MLP neurons of a small language model. Each row is named by its layer, matrix (up: input weights) and neuron, and shows model dimensions 32-159. Each number is 128 + 24 x the weight over its row's rms, rounded and kept within 0 to 255. Numbers have three digits each.
After each neuron's rows, "fires on" lists the tokens most often at its 100 highest values on Wikipedia text that the model never trained on.

L11.up529:110086143131089142143120125171102157150116172143115117131130137104118125141083144120098149108148144145125116155127133142118135117148099138133145113146159155134157153132118118144159121120105132141138157134167108105108147097129156169138099129099130110110115180092196109140144139071134128119164120098107117103152140135085148132138154099096137125120160141106102159130110122118115092120067
fires on: "ust", "er", "pl", "n", "iv", "ens"

L8.up478:148130164130123107134176097151132093157121135112111121117182135119105068098102085108130148125115082161095122154092128155102113105133128148104111091107156161122211121147118157137126140128175138098125131097131101166127118143122077152103163101140136136088141125136140141118137108109119156084143156119123138142130127149112124111099140139086164131147103126098175124115162127106099100153114
fires on: " m", "M", "S", "A", "C"

L2.up338:138141088128168115148132151152151118132070137124087109140160147145120182101133135095102135114114144143157105167180137139104153092128135147113107104127108146109123139153123104132180115118117104123153128140107127138129126106077130160143121128134091132162096142150142123124146194131117093125107141100118099104121149114145128160074159102131114155161139160169128183153097150173168174113146
fires on: " the", "ed", " from", " to"

L8.up607:160120130157149103111113104122105107117097198118131122126146145109088108121099126105121147101121131128135128126130166150102103147123118119166119073099115142149137143186150164115126118167107117106111158107152131117098156142106132140095123097129072150116121136125147112152137119116096163113163105125180133183104104153097086108131118118118157080121137117124168143127104121131127125107153
fires on: " of", "D", "I", "R"

L12.up415:122134087114101101115140125122101136134100128113122168187123159110117108129096140124094129088153128098135142147114143151113127118141124124178118093155130163125140121126144103151133137117127147179135157134118109140144143159168134142156142138090117132122148142130141125146151129105111117096129127112112113131140127135124172099118152100081132097153120074132109157149145128102143121153111
fires on: "r", "s", "re", "le", "w"

L5.up324:117089117146126131151124126085116115116054151126129120154107097148153135134099117107134143065138142147155124169139171152140124140169121116170129150089084110124130092164148154103167133154089135160146110166121107128137144121138126155164109113146167107146104156131126072144099139113150139180116135116115108120173155109129127071117137127104113168108158137125150138124103135175116116137147
fires on: " \"", " (", "[", "(", " World", " (A"

L11.up170:133158108113103152106104131116076081115130162139103117134112131130127159129109084093122139134128075168110126141141161145136127123145111119125124114148106123139111085129165134114158167138128132145099125120092117117117144115096122130133180148127123151113152169135107133113138160127140169119123131084165099122141121150130103138131137121075149157126154154105094178097103121129147073100140
fires on: "re", "f", "av", "h", "t", "on"

L2.up607:145166072106136149143123151161117131144076086096096145146126186125145160082094138137091144086144143182158122106147137152134169137110133147102131145107132104124122110135127130177109126128109143072165181154114098097131153117098142124126136144116081097125098132108101136174091159141084121139086117095155133151104110166126113142127130126119127161145147149150134126149108098146098159113137
fires on: " by", " to", " with", " under", " from"

L5.up449:093132104151123157135121071100130121134116113165114096176146150116136120150114145156087114089139128101128143163167142141138083094117111130126132084155136161161111168191101096102137152111097143130146110129113118141164123145167139112117133135104140120097123137101149099116083093158132135112157148106123145150157163121157109096116129116075150156136122131091138167129108128110108151141139
fires on: "ly", ".", "er", "ike", "ir"

L11.up251:135094070169122117142112108105133113143085128143116125131136162141150160135098142123148103115092167158123131151133175158113129104156150137151111184150151150122166115140141104155140107104144156134113121157127156144117142094137134102156125102106144112135131122110115111166172136074129110128139150105094119130112084130152115117097092083104135108096082070127125146163081195130127153170112
fires on: " P", "w", " Re", "p", "le"

L9.up89:168138129115133153145147077150129099136109137133115147128129170116108124143156119108121172114117126167118110146116166150116132156136155129130129105130156110170123105125131118117171105145115105153159100142087093161160156155131143120131124148110154113178097121093100111135123122128120100104165103123140074140115177140126103131117149106071075097147144146122112164142124116141105125129135
fires on: "c", "ac", "on", "le", "eth", "h"

L2.up41:156119141135073098167124096117148123132109130128107139126137099129183128047099124143138151163139185154142147222131126149133102081112121153161110120133133119113149146128111132140138120093158131076135122145115106124133134103128112149141151160156089136154167132121129141122142105139110102134122130103147084093132127157137093146115144124094150102117136128128169168146117125111154150120101
fires on: "\n"

L11.up615:159122070163109117151121111113107109116136152112074145120090117110152156102106129167113160099112138168161091165131180145140115132148128093140133077117121105157120147174175149128131114111131154117073126175126144126114155138122115134136131162164154204113117108141114085130128151108144135098143166093116154130113067113135143106133102136132151099146120145124119170091134162112153126144127
fires on: "s", "ur", "ab", "ra", "it"

L11.up401:117115087111161114172119123143126129119128150139117101147122198116150160149082100104099153084100129124087126141167147146111110081141135107130111149157143115205126162152115137102108162126149141140118123119159064120127158154139118167126095133149118111124156154131103168118100148109124128131144111085137135127162122100117148123157100111075155156120077124121109141142103119114104097137109
fires on: "t", "'", "c", "isc", "iv", "ic"

L7.up427:196101110166147130119120106123140116160093116107166113131135136131124169122132137137132134064095129138153105143142130165078134145164115104154136153141109118147132133106131141122168112127075137154162125092150105094110159103072114131141116115135089117156128134123123125176073148119086147117114118099100102122173142113124131119134167101120097155109154087126152155110126106119123108127143
fires on: " \"", " '", "w", "["

L7.up489:131083155131097086147115098147139110154112163171090138122136116146131127060149141096127195107120148180108106166147131135131122125137100152144166140113122136166135119170146123109105116160172103143116113179115119155130127110127114176120146118154095144117160158121163121171118157127104120102126133116138151120136118145089121097140142096080175144135119145146126190124120133112105131133098
fires on: "\n", ",", " The", ".", "5,", "4,"

L11.up14:129112121150131147132125106133089136123116121100143100106145094096108104080123082091155143124124102141127106159083164142056148112147114147176091176109106134164188101114125136128106110110148174103132152143139114136122120127139118129138134124103137098120145090082132122112146124122121080115123124100128112170137155136095098127047179111121174139156129104161117155130094120143111138144136
fires on: "-", "w", " w", " ", "{", " s"

L5.up92:150137071126122119119110110147151134146119131137116094165122171110150146117091161111128079095103161178105147135141151160135089121116135123127119120112149166111135129151136088166164172114108150126093129146147126160117149112116102159132125129087143120125141119122120110164147142129090103147143115147095119093156150113097144178114150060093150100147107139130095132126134099076155119126143
fires on: "m", "urn", "os", "w", "c", " P"

L8.up234:164097175132092093154169123118118134138124147121080119110144119139098100119108147120126150122133116128159153162132119140111117156141141164125101157140142149127159126112178104117120073136106141106119165079103147159165122126089131212095137128140147097105131141112144149154113125090104149085154145158112156111130129158121133122095135115091136119115122073135151162144128072083114112105094
fires on: "m", "A", "C", "S", "R", "D"

L7.up62:116085114154081131141105100123120140131106130089102097139133165157144104140088148138109145077154144103133099142148143146126120113116097128147112088159163097159119132161145117099128146175078132115101145134121132147140143193126137123127143125129106122110130136121146085120113085064164122112142122084094127131161139078116103124114134128100176110142129135110169174157133116086152142152099
fires on: "re", "is", "ri", "in", ".", "er"

L12.up74:165097146131145149138128108139132065151116154102124101131112166125095135119119118084123153101075167142137150149155143151126124149177142117144119130137150115137126120144146123068161122143137130139112108122140082174134141133109100120139170140119112069104156138096121130093151118128127128122169111108133090095146125152107140123127124107114165157153154111140088203114106118084157088094136
fires on: "h", "c", "t", "ph"

L12.up21:081098126150114144092077095144116115138103124143120107134158144149107140140104170125132151131127138157102136140143173150091158114123113152143135164142112155089107122100133160162139114085111070137147164149098105106139105137142135162109118110108111141130105159139131137160124133106125129109148164124106111129162136138089153131128117108115088131159108152123139145118079128150120112131111
fires on: "l", "n", "us", " N", "er", "ur"

L9.up53:207121147129147149159144100149137100148124113122111146168172182180144135162101142137125141141090140134125143112129149148115123117121138123131122102083129133132176098127117138111138137097121138103109112120103113144119129114158108121159134083184124108119095129099137110146149117127136112105155115157132124102121171145089157132083132045094103097112151110138084161123114164148109158105125
fires on: " P", "z", "k", "c", "p", "h"

L11.up410:124121150172123141148115099110147142130122115137148112126121134159102095121142160120132135122097101129082094127144157144125140048126143184128103133142150143177089103134161148144114122140164146153107120127132095138126118131117148157110114167136114129127145119174107144149088125163125114144169144165075121165157102103112101095075126077109149106133107102117133133082116127132124126158147
fires on: " s", " p", " S", " Rep", "p"

L8.up16:090128150130170145171141129133122129133120145112150132143127147124125177067120111120112113130123148131077100163108142146157176129149087131143177101113143198095136112104110090154126118142154106101135147148095111116100108142105141134113092152123112144122142088153120120170116123158154081096091105135175150130152118161123088161102135083115113133119150116129140172169120154140136078138135
fires on: " re", " cl", "ing", " ret", " ass", " him"

L11.up198:117122140188158137139153114093122123129115158162132125170146151159131151139172103107133158145078147122122120142130170147111126083073149108147129138129143165110165108150150133129155158130142127161086126155162102144146160137077097118135142137118117111108107119072124137153151138141139108129136159136121143086130131103097119104106108061073099100129150140089120145110108151148159105122117
fires on: " p", " P", " B", "p"

L2.up140:123106109132098129122139121108109156119129099103097177160160125171172114145102115086119116105093134129109121118150114151123109144109154116147156136119110113105106185125143166090129118170096171121121115162119135149134128158143063106093119090138164084111124128100147098153120192172149120161138159132107141147127134138094120118131119107109121104115169137125107135157137131101157105126124
fires on: ".", " and", " 100", "00"

L9.up632:143140113158138129117150095148112107119145166110097104116102141154121132116122086129142132128138147119124095124131168154107088081112166099125174080119162119127123122149132134116152134178122139098122161123088121141141185143094133119129124100103166145130107113101118096093148132132171087120138160112106146150131143109102095139150093121086120126165147152104143196122091176154134101176119
fires on: "re", "ur", "on", "ab", "f", "in"

L5.up515:126153101159118099137138101137112092142127120155085094095144166143111083124120101096128153073118086118156151182125125154132098117146154126132105099138106171107174112173148123139132139153128105102111158110115135150118175138110074136141141153140146096086137120127136125121108140091140165105159109109150116161155124155083092109078127114106128146134143121090159164134117097115116156119122
fires on: "S", "D", "N", "R", "C"

L5.up84:116097097154136099156140085071156141093113159102127103096071118156116151097095133137131120107130121108114126128135169144116112125166088160132163095172119127171147113127139105091134161149149132117118141133153119115126109139144128129126149146127107137123139150152158098163112143101171084096095109126155108096163138090117114178092113105123153124143141131115156182148122119105157125175099
fires on: " us", " dis", "ri", " dist", "is", " con"

L7.up163:169133159130117093155144107148140105153134134145117136115141086130158105046107128137130137109107153149131128223169141157131108129128122120140130125118120082112162093135138132137115116128157121109130111158111131132109122121108131155112165136105086157101150136114136100104104122136120106088112118122125102127159133120135146117136138107063134146128140138155145173177182109100116125162115
fires on: "\n"

L9.up212:137155114155140169143151121111159112151108137132148098108118176099104162105123090099129105106116123123153093128144159150129099140119132156177163125123137118129123118137150157125116133143121138123118149166117110165133153097100140147091159163082131116145093110102081076078139157154129069162145106142135148131134113106122127127145104124134125134109088124070133187149144161107096100127149
fires on: "ur", "ab", "if", "rough", "od", "ther"

L8.up328:099116085131131136156157112172106107157112168124100110163095141114120151148143117106081117089143091118138141142084156140158108117181096120147097136163157135150153104128134107160163125144168135147113147171140086085119128127128119119147125140103077126166141170095138126118138135116090138139146089112107122153106128137141149134108112104087162080152117121089113141130120139110086121144139
fires on: "re", "st", "s", "ar", "er"

L4.up80:148164149104161098176146121141128113143106136166128144123113103135114159102147106121129135107137076142133106183124141133141129091174126121144114139086129126129139165182133099122155064153155130136128080126078125141126102107103092183143170122116140118115160150130161099137136145109117078129122114107130100119176133144113127114124126128111152130152078137119157132134128141139149131162072
fires on: "\n", " world", " state"

L8.up119:118152119131118179147116111143169156109102122115101125175093088116144113140077115156108120120151112168131110159179125130144081074132078109117108111147147168124115140148096137130110167134144121094111135183097083134112147137114166138179125134129123123142125167119132095113095108136127126119121120118093127144162120121159130103111102118066151165140111161136139161134128161110099129130128
fires on: "ic", "ant", "ar", "or", "for"

L9.up36:149120126126123105136144117117160084149110154124103161122103122114129145124094143114107118102116155138124122124116185146094105153144155107147132070123169153174139155181148143166136136152139142090132173168125094088104178130127118085118128136093169133150075127093116087123138171140138085139109157107099152117113106122143097121125110113106116156142124105083141182159130145180109132101092
fires on: "ur", "ab", " Ab", "k"

L8.up75:131139083186111135125145124130137123120121146096101168144109143109114147121073127121110130091140142164142135116140158135151100127176094103126178087148174167094108120108111125151203110170080155141115124119144078106135176160123119125112129167143149169120109137127124128094131139132134132162144126103119116137154114141137137154148144124115132125149107129069128155141154131121082144137102
fires on: "4", "8", "it", "on", "6", "in"

L9.up216:141147086206080177130150082118158111107116115068077128144095153136130146115115102134105143108168124134122111113134137155148082052148101127129159098142118123120092126151163151113163174119120133105137141129112110129159131129102157119109154138164151123119101101116108100112114148130138140135122125078098173128134125132124114128082089125133153112124107163115118117145146135125134115179123
fires on: "a", "6", "id", "or", "ant", "it"